{"n_layer": 8, "d_model": 256, "n_head": 8, "n_kv_head": 8, "head_dim": 64, "d_mlp": 768, "vocab_size": 4096, "activation": "gelu", "norm": "layernorm", "norm_place": "pre", "norm_eps": 1e-05, "positions": "rope", "rope_base": 68800.0, "rope_fraction": 0.25, "qk_norm": false, "attn_scale": 0.125, "bias": "all", "tie_embeddings": false, "parallel_block": true, "init": "normal", "init_std_qkv": 0.0778, "init_std_o": 0.0, "init_std_up": 0.0778, "init_std_down": 0.0, "optimizer": "ademamix", "lr": 0.000451, "lr_mult_up": 0.668, "beta1": 0.9, "lr_head": 0.00441, "grad_clip": 1.0, "warmup_steps": 431, "schedule": "cos", "final_lr_fraction": 0.03, "batch_tokens": 32768, "seq_len": 256, "doc_mask": false, "train_tokens": 132800000, "steps": 4053, "dataset": "wikipedia_en"}
MLP neurons of a small language model. Each row is named by its layer, matrix (up: input weights) and neuron, and shows model dimensions 80-175. Each number is 500 + 50 x the weight over its row's rms, rounded and kept within 0 to 999. Numbers have three digits each.
After each neuron's rows, "fires in" lists the words (lower case) most often at its 100 highest values on Wikipedia text that the model never trained on.

L2.up652:510554411497544539467521538543596504500431526518492431553534504466519423446509486546502499450453596506545556461566517558496422571502529483495445448498520527480561488533502426458290469550562488526439584634463513586508571521502552502483520461542466612578530587508550561471483494586452514501
fires in: "had", "are", "has", "were", "took", "have"

L2.up500:453466491378528471495542549516557411514443475484478584487507485572603453496597579517464478459545524587566500547593522464480500538560483420409365445476489475473522470460476500455463610516561555438503532522382565599541492480449567473450509413568499538482553446466584481519492511498461504556
fires in: "during", "in", "on", "of"

L2.up205:423542478389494518522483501561584516502486507482484592420540456512398572448465498513454508457414513555524484543481588516503519628385597447531455556557543536514491507529520624453422466556483488417561486438458502594530478499590461477417461494467397554563513473523578452507488525482509565560
fires in: "it", "she", "items", "item"

L2.up325:542522479528410428412524582451453458507468555459441481456518383461433506470477434536536547459524546523497483524549422512518534515483462580468512494522443560613482461512481469431476549444561506514491544498533403449519410479517484459530496484580491517539489594474512498470395493458524501531
fires in: "under", "on", "thacher", "julius"

L2.up629:471494443598450464455543507521482482518435468532508491476437421450564500458539498469496613465445461537391472519530565501501605465465537494534504533595461582444492466445535509513450565377475533511493486482525589411447519511503605526504475470457561502514465472516449479415475535602465445461
fires in: "she", "august", "which", "may", "continued", "his"

L2.up94:552409549461544480506437534403609539455562544596465493465433508578418578526601513435523563458501576492542480522559452392472423510473459500527556428511536555452440476434537504468505418474441391504551483507439490399536456502484489537524482514499531509507488436444501559548534575526456521447
fires in: "as", "was", "s", "catholic", "his"

L2.up569:505490446481476462561595583472479547429471538522482495481509591510514439528539449559516537488559495420477509429593562415463471522456503527510487468514553424535478472532496422508521443458473530491521478561400506581451435574437430551490448606537570468561533504553543516524486543492500514451
fires in: "of"

L2.up231:526440469484551490526460476500490436557476568540563461530432369434466582483499467444570561542425439420484432481580610486505467369444474545575505521569543515479488577472471499489479595555515497474513573468560571535447435601425522520489467467579452511476465415495443454511418413522540560477
fires in: "well", "continued", "way", "due", "up", "moved"

L2.up139:493488497514513457493497464508483496468442526428471524555506457441528494390569473424507514512535490497459433580497514535565413464519518623499540437497585410498498585440536487506435510500473484516492493550505450409480441479503487465493554548530514516456492491454492461372437478499474616475
fires in: "such", "all", "under", "those", "known", "one"

L2.up757:497551458520554515466462557664542490594437444508498430562495577472487521469433528536452421538457443507474505502571464493521504457440490480479477507609431502529553514539513478563502469486594387575460489445463517423529464519478503495402457531454405584512499433435537453505444477559473444567
fires in: "when", "although", "season", "2008", "if"

L2.up380:486509458441480547509591448545563536511580486457573508425502478569569497525556507522592455527512486443552479520588450459497456532467554528454476530510571379458449523518478466503434503400509487448552623506468465486538432502489517590501457518511536480491480361423509469480524487464401387505
fires in: "made", "did", "also", "followed", "had", "elected"

L2.up206:579496404488551521433467462522574520421481547575493546451443492573449450518465490444463528410500484529420531509492547546454543455523452489518537499464608522477634513529454477440523524509508465497531552528467532440554492462399465493573532525490440515552464574574516461497461606524482519527
fires in: "they", "i", "his"

L2.up48:533534433477448472598525421567485594553452502521468477491468497503567474558512511602529530476573425528494525577603509447463476532487557516442489511551559481514469492550551493587477538454570422551528567466532572402459425481561483536428436498537526506530455570506423375476477597494505462446
fires in: "after", "during", "scored", "1995"

L2.up704:483471458513404471434391505506510470548508456525498550526555433543482626459469519534512576432485520523499514566452467527466449517524438459417508440524435475559436523484550540499477529526525484469442581435504404570559546487501442465511503495473496500491460489461462562522548487485607468438
fires in: "among", "republican", "its", "democratic", "liberal", "other"

L2.up521:525640502512546481595444446593521428583462486497511500452550433550577480490517530520463513409473539482533543470572626474515494551582487504454542508609519522466565574555496514498473543484566498452486501516417502484449478523500524497369497389535512520475570531609546425490472559502429454474
fires in: "when", "season", "before", "while", "however"

L2.up97:443493475420483448424502494492503465461432486412516413406579461476534448496448484425466552533534515536499460496446517472506397551462493445486477454623461473444580532510556540469433527521598477451436597482506512490591549474545565448564443497482484438447449462542499534505492510511440532541
fires in: "the", "released", "final", "during", "in", "3"

L2.up428:496484519475501492530399570563472459460391493560441511452569474500482397501469564431537427531503446542506534526586399392569493540496424470411554484519429506435521576485554528512505537447538489483468620531478602536470555459526519457444472465437556465518462570463479505584475533516471522490
fires in: "who", "he", "until", "participated"

L2.up114:510436440475459558471575480493521562522534538492481548509542505537596583407535539566522494540417514451498519428510529447429485627495507541495440420545444443519544488508517456482492424489526479452504445557437494373473459582504522526543426549503512525493402508482469531432483524530550488490
fires in: "against", "over", "under", "between", "married", "with"

L2.up289:585520456491583571504494569517526506502449623483434449448514505461517421525509430411588467592562365562470436472575532495532564533442470528429448477501479468407474554483563492499472444500504521545503524530549572530378440449541496543528462578554507464462437378533575454481390454528499509489
fires in: "he"

L2.up625:496486467526484480431496469531559447490527479535532592449423551465451601465517478559421447577453424544580540492457500442482480471459590601489462423563454517507589580508487534605479482468481502434525580502481585414487450567501456510517577493534486497553433501489515564530609480486631562463
fires in: "such", "et", "swing", "peace", "acquired", "orders"

L2.up152:396543434502463521502458537477503487588499490506431473494541576465565542478456472507521504415537520481457470590579452496486520445485513540466446467558476470491548454519547420398474450449582446388528554455524524509443569490460472473473595581608541476566479462588511521486495570478481498487
fires in: "of"

L2.up29:568527563535562480439402511511547420490620559404499480505553521490455455412546495480617476540490498462515523579421522507569525499461569530538479441428465442544580511554429509418435520465531491534624480543556597428541440496536433386395518519514436559418379449483498510528548522534529497428
fires in: "role", "elected", "game", "former", "then", "first"

L2.up285:442483481417485494535537562468560452436395483544524542512465538425535603426514440520514492507450487555487548507495543489482423570441535439494437455533514508499587397556511475470393507430480606517449464513440522398428470534518487475602463499529462471551496542540492541504484490480565532478
fires in: "his", "money", "la"

L2.up407:591531489439441421478526518475496536509481509496539491402517478522490565437530489443527557510546464592558450478469544431457482539502521514518535476488607525351423495474535497411460449512512523438541466505472468546405473554475431555495513554497447480522484465493510532463450514428538533456
fires in: "of", "democratic"

L2.up288:542441509493494554442494536435540484526547446559439489411436440445565478396452446424582546523426515480532592501493544429454528441452537525518545571429487595499595399555388446534406473537489545528576505523478508565547469497532509550424390537551376498540514384554538400539490521468479539495
fires in: "it", "years", "throughout", "about", "i"

L2.up623:524434449524458465449446644528531533557479573502481492450538460537550472494523447507576565550509452461482479575534491519463411419473531429519507508493549490513432522498553505474402471517458623552559537513511471562445539514497600518575431447569523526436465486471527491493508452453542476490
fires in: "over", "of", "attorney", "978", "graduated"

L2.up611:525555509409524497520484468477516537541435470528477472523492492497502586477473556592445480468530527541474500500542474574474505469471548581407465460524516447452468494488465398437482378558544457500564484599383515540439460565535465494469447467573407561553420434504519478541358472449534519442
fires in: "of", "at", "over"

L2.up101:427504507424532488502431463485555513597424537440493529422502537507572498499465488505511448529485507472468468481518479457489486583453486525531454420547498432485479498447452549480468516448543576548624515507433454414494435482457564588430585443568520567556391576614450551518507484473366457547
fires in: "was", "led", "became", "career", "went", "came"

L2.up433:439479563577493426441445541567588473523454489462531466474439465530620538499578506498563500469535480487476476425637536435525498530512479472518505488536496551528442534511577496539366406516507445484478522528548562476481403486523606556405443571524445473513481492557507446471521505539532511421
fires in: "work", "moved", "parents", "continued", "close", "worked"

L2.up689:551488488459517423445503542484453525463483548502512426453497514430499441454530503546549549495490496462466569527526481525567468587473459500535552490442499529519474517445512420436544505475504504381520484564435560512472465468580608395461515591512415547491462441508498477593462474422474555493
fires in: "until", "of", "late", "during", "day", "born"

L2.up454:458566519516520462534490488511503533566499561537554471461543516473512518503462490433533492489486517503492508519507567622528323578474541457504465506469551507492518521588444511520484548460519497506519571475426464463498430479429545548375459493486509506436447500584546440448505362583467512554
fires in: "was", "is", "became", "pos", "scored"

L2.up541:460595480463566488526505479437496496456554449496501557536431412457448603516492501437494508487471500445471472425527543501454465588457510527565498447480529546553535588506518490558401504512537494527511526486537558593516476461532593482417530558598481561595473537433438465443555529446474491392
fires in: "have", "will", "did", "help", "do", "had"

L2.up125:479535430449379488451428398471468526536398430551534547442557446425458458489511566451458564472448507524514551506610462490589395576479503486509427523484511557582572508475613391499539498613556460521497564503423451518497557489427470463527390533491466467452494468497540571471430552506447530442
fires in: "under", "in", "during", "through", "for", "or"

L2.up737:497491537477499480440460530539498499538478539493401496403491497583460488502520474528599468590522417482518465453435413500460469476474480514456432555397514436528517550484509498510483544526489464434527555474466452492519484508393675493507494487543535492504433449450522531568561477409484512450
fires in: "also", "titled"

L2.up548:485483439539536531462419534583496537584526618526448466479462474533477534471589544427536517448564492545623519488537419523497542555491434535509509511535482634509506457485609517471452445478528455460466555391487487522549511509456498465464509475482387495485502471484492397458530505473434514433
fires in: "s", "d", "m", "f", "b", "a"

L2.up136:483558525462429412525528568481424527533420527487518481493499513530520418405544463489379500488413524444437491528541501442440541565464610553492465569485480485470525493523438416677490470518510393482501506457541550490413514483489570580534463398532451424502480535509482544523498588401479534562
fires in: "of", "from", "below", "oz"

L2.up242:490463583439508467488560509533512499592534460557554508510565525551446481420616488505521521495508466565509522609500584515489549535428463462497425526609524571536512529509500483417522517476481573424416552562551513461543502426583485482550541523487378584607391453442560455493514482482526585477
fires in: "as", "she"

L2.up482:565473491487590472523501565463611559531445502514527544535502541508441560455509528484570534536511499455469523494524468539524398472469617538423436438600523575508490490526517479509427412446591468504558495534410522442484531535388593540494566543574550489593485444540505527593422580616504525474
fires in: "life", "career", "political", "his", "education", "health"

L2.up562:501462493509389474505492477528544536520509540446556510469495455526586512465550439510510504499581577507503491479440470387482540533468531361477467486442494519501521487498599482487380459476541486449488467541481550489503458510507478526412498453416515488625492476475416497448576536434496574480
fires in: "released", "described", "followed", "based", "sent", "built"

L2.up284:466453474567536456429395512572437506455630438446420507526548471536458543505597503589440441432468560525472508514542546465501490438459490522469455504517475415541436576557530488434370499495508474510588483485449522384532489516566493480483475475486512515405475487511472441540531549481391526468
fires in: "under", "top", "open", "number", "opening"

L2.up427:499547467495496520417499455392480504557489562481491500506507514586509475529538444433464483440558462476481497583457598451541426481465500461491527489643516409459437493451517452451434487401580509456496522565518443545495530460433528500463518541485458515521496508542418485464487426427484486471
fires in: "also", "not", "eventually", "often", "despite", "believed"

L2.up492:486475497453532513361457479517506515506474477503485516413504500499513454556464480532473532470408439491550507533539545607511500480552571549524507428435509546452533526485458496571503537519537432462360494536446617555539466536414521536454385514483445450509561478526489444379502537476494548471
fires in: "not", "t", "very", "to", "must", "can"

L2.up574:464562483483477508473439547544531617589538485621447546461505526538550495428573433492589393503566546544527425543430507425482513498502615445457515494507464476355503503514522479534537481495527515425549558415497501522530461436429505517504418549478480487515507517446440468445423540510616471551
fires in: "served", "moved", "at", "located", "went", "gold"

L2.up162:467607425467563582482404604488514539498391498504488485458565492508585497487440395528474555490421528567625559575513509464474490474380443553539488482557512503477484464443535509578434506416501522480585519533414526332455379497458516483507522498491573614483409513548511497496468441467547546497
fires in: "for", "after", "million", "with", "between"

L2.up567:492610440491468472556479553489596532563524478474441548503530443517496437533435459470563468473498470511387476547487547505475453586531461504541495523512445537536596390563575447583581470473415516461512584554508535561570444479506515501485472484515456522508413425494506475455518499508491466436
fires in: "she", "after", "utc", "years"

L2.up728:494399480496539434495517535577429512445511474467555511498547526577546427500569515511419503563449499459634498455567486519515509602562560437510496455425555499421539481448552477602574495528540491530444468551459504511429559562368654485530549460517444565490458549559529456448474539550421466529
fires in: "in", "marine"

L2.up371:535486461521522448503441480530494530572468502431456527482439541478579518483528438557514498482444446554446514493509526501561486485541556399443508478468451561497591500509496577511535554624526556506478595505494562588530462527549466529479485486442423493568431422545464547447559446473430483448
fires in: "known", "such", "however", "what", "close", "because"

L2.up702:498510412550558506409371526392487388425491484580421467554577474529608537516482468502479487458590528528543508453489494511468477456441448604429521532426505503482482597546535513497567493449454543494448440494446487484419529465436518463480579486467407543486426533557574431505491508475505564534
fires in: "who", "career", "them", "first", "being", "they"

L2.up538:407452468489449405507427506537541439568447550488451502511480454516523466534558447534505611487492539505526452560578510498460572523546472538458515417481448566647473513517476489439431468502575424449548484499525537547474425634504580423451557402528458485465412518589512406484571459465512426484
fires in: "a", "top", "gave"

L2.up530:457503537383502532425516471423488525520573507498495523439530527487564508448492535466491376484513517367564396446517528521560374488452537579623593512512442565518521489483471463533484516521546476524464534424482508445535548543517458536486424465468528455520505526548452482442444561529445460479
fires in: "were", "was", "total", "an", "dst", "well"

L2.up330:503517525564470497482438440471575478419517493503368609438512485455492563502505348453555486512513458508499478572573617507512505544541457556564500494490494455552557520577445477430514486489485496559426569531471485505538526479389431449581464510546527538450482520519475469551503543535429556416
fires in: "was", "4", "under"

L2.up582:484615459515479498504465461489512469562453610521361487500614530477538630546585507522545533428459394494540530491459561429444456493512591508357474458508517463537497498485490441433507510523527536430467564578546479522497525471596477441526528562614465523509563506455500446456459475590535468567
fires in: "after", "at"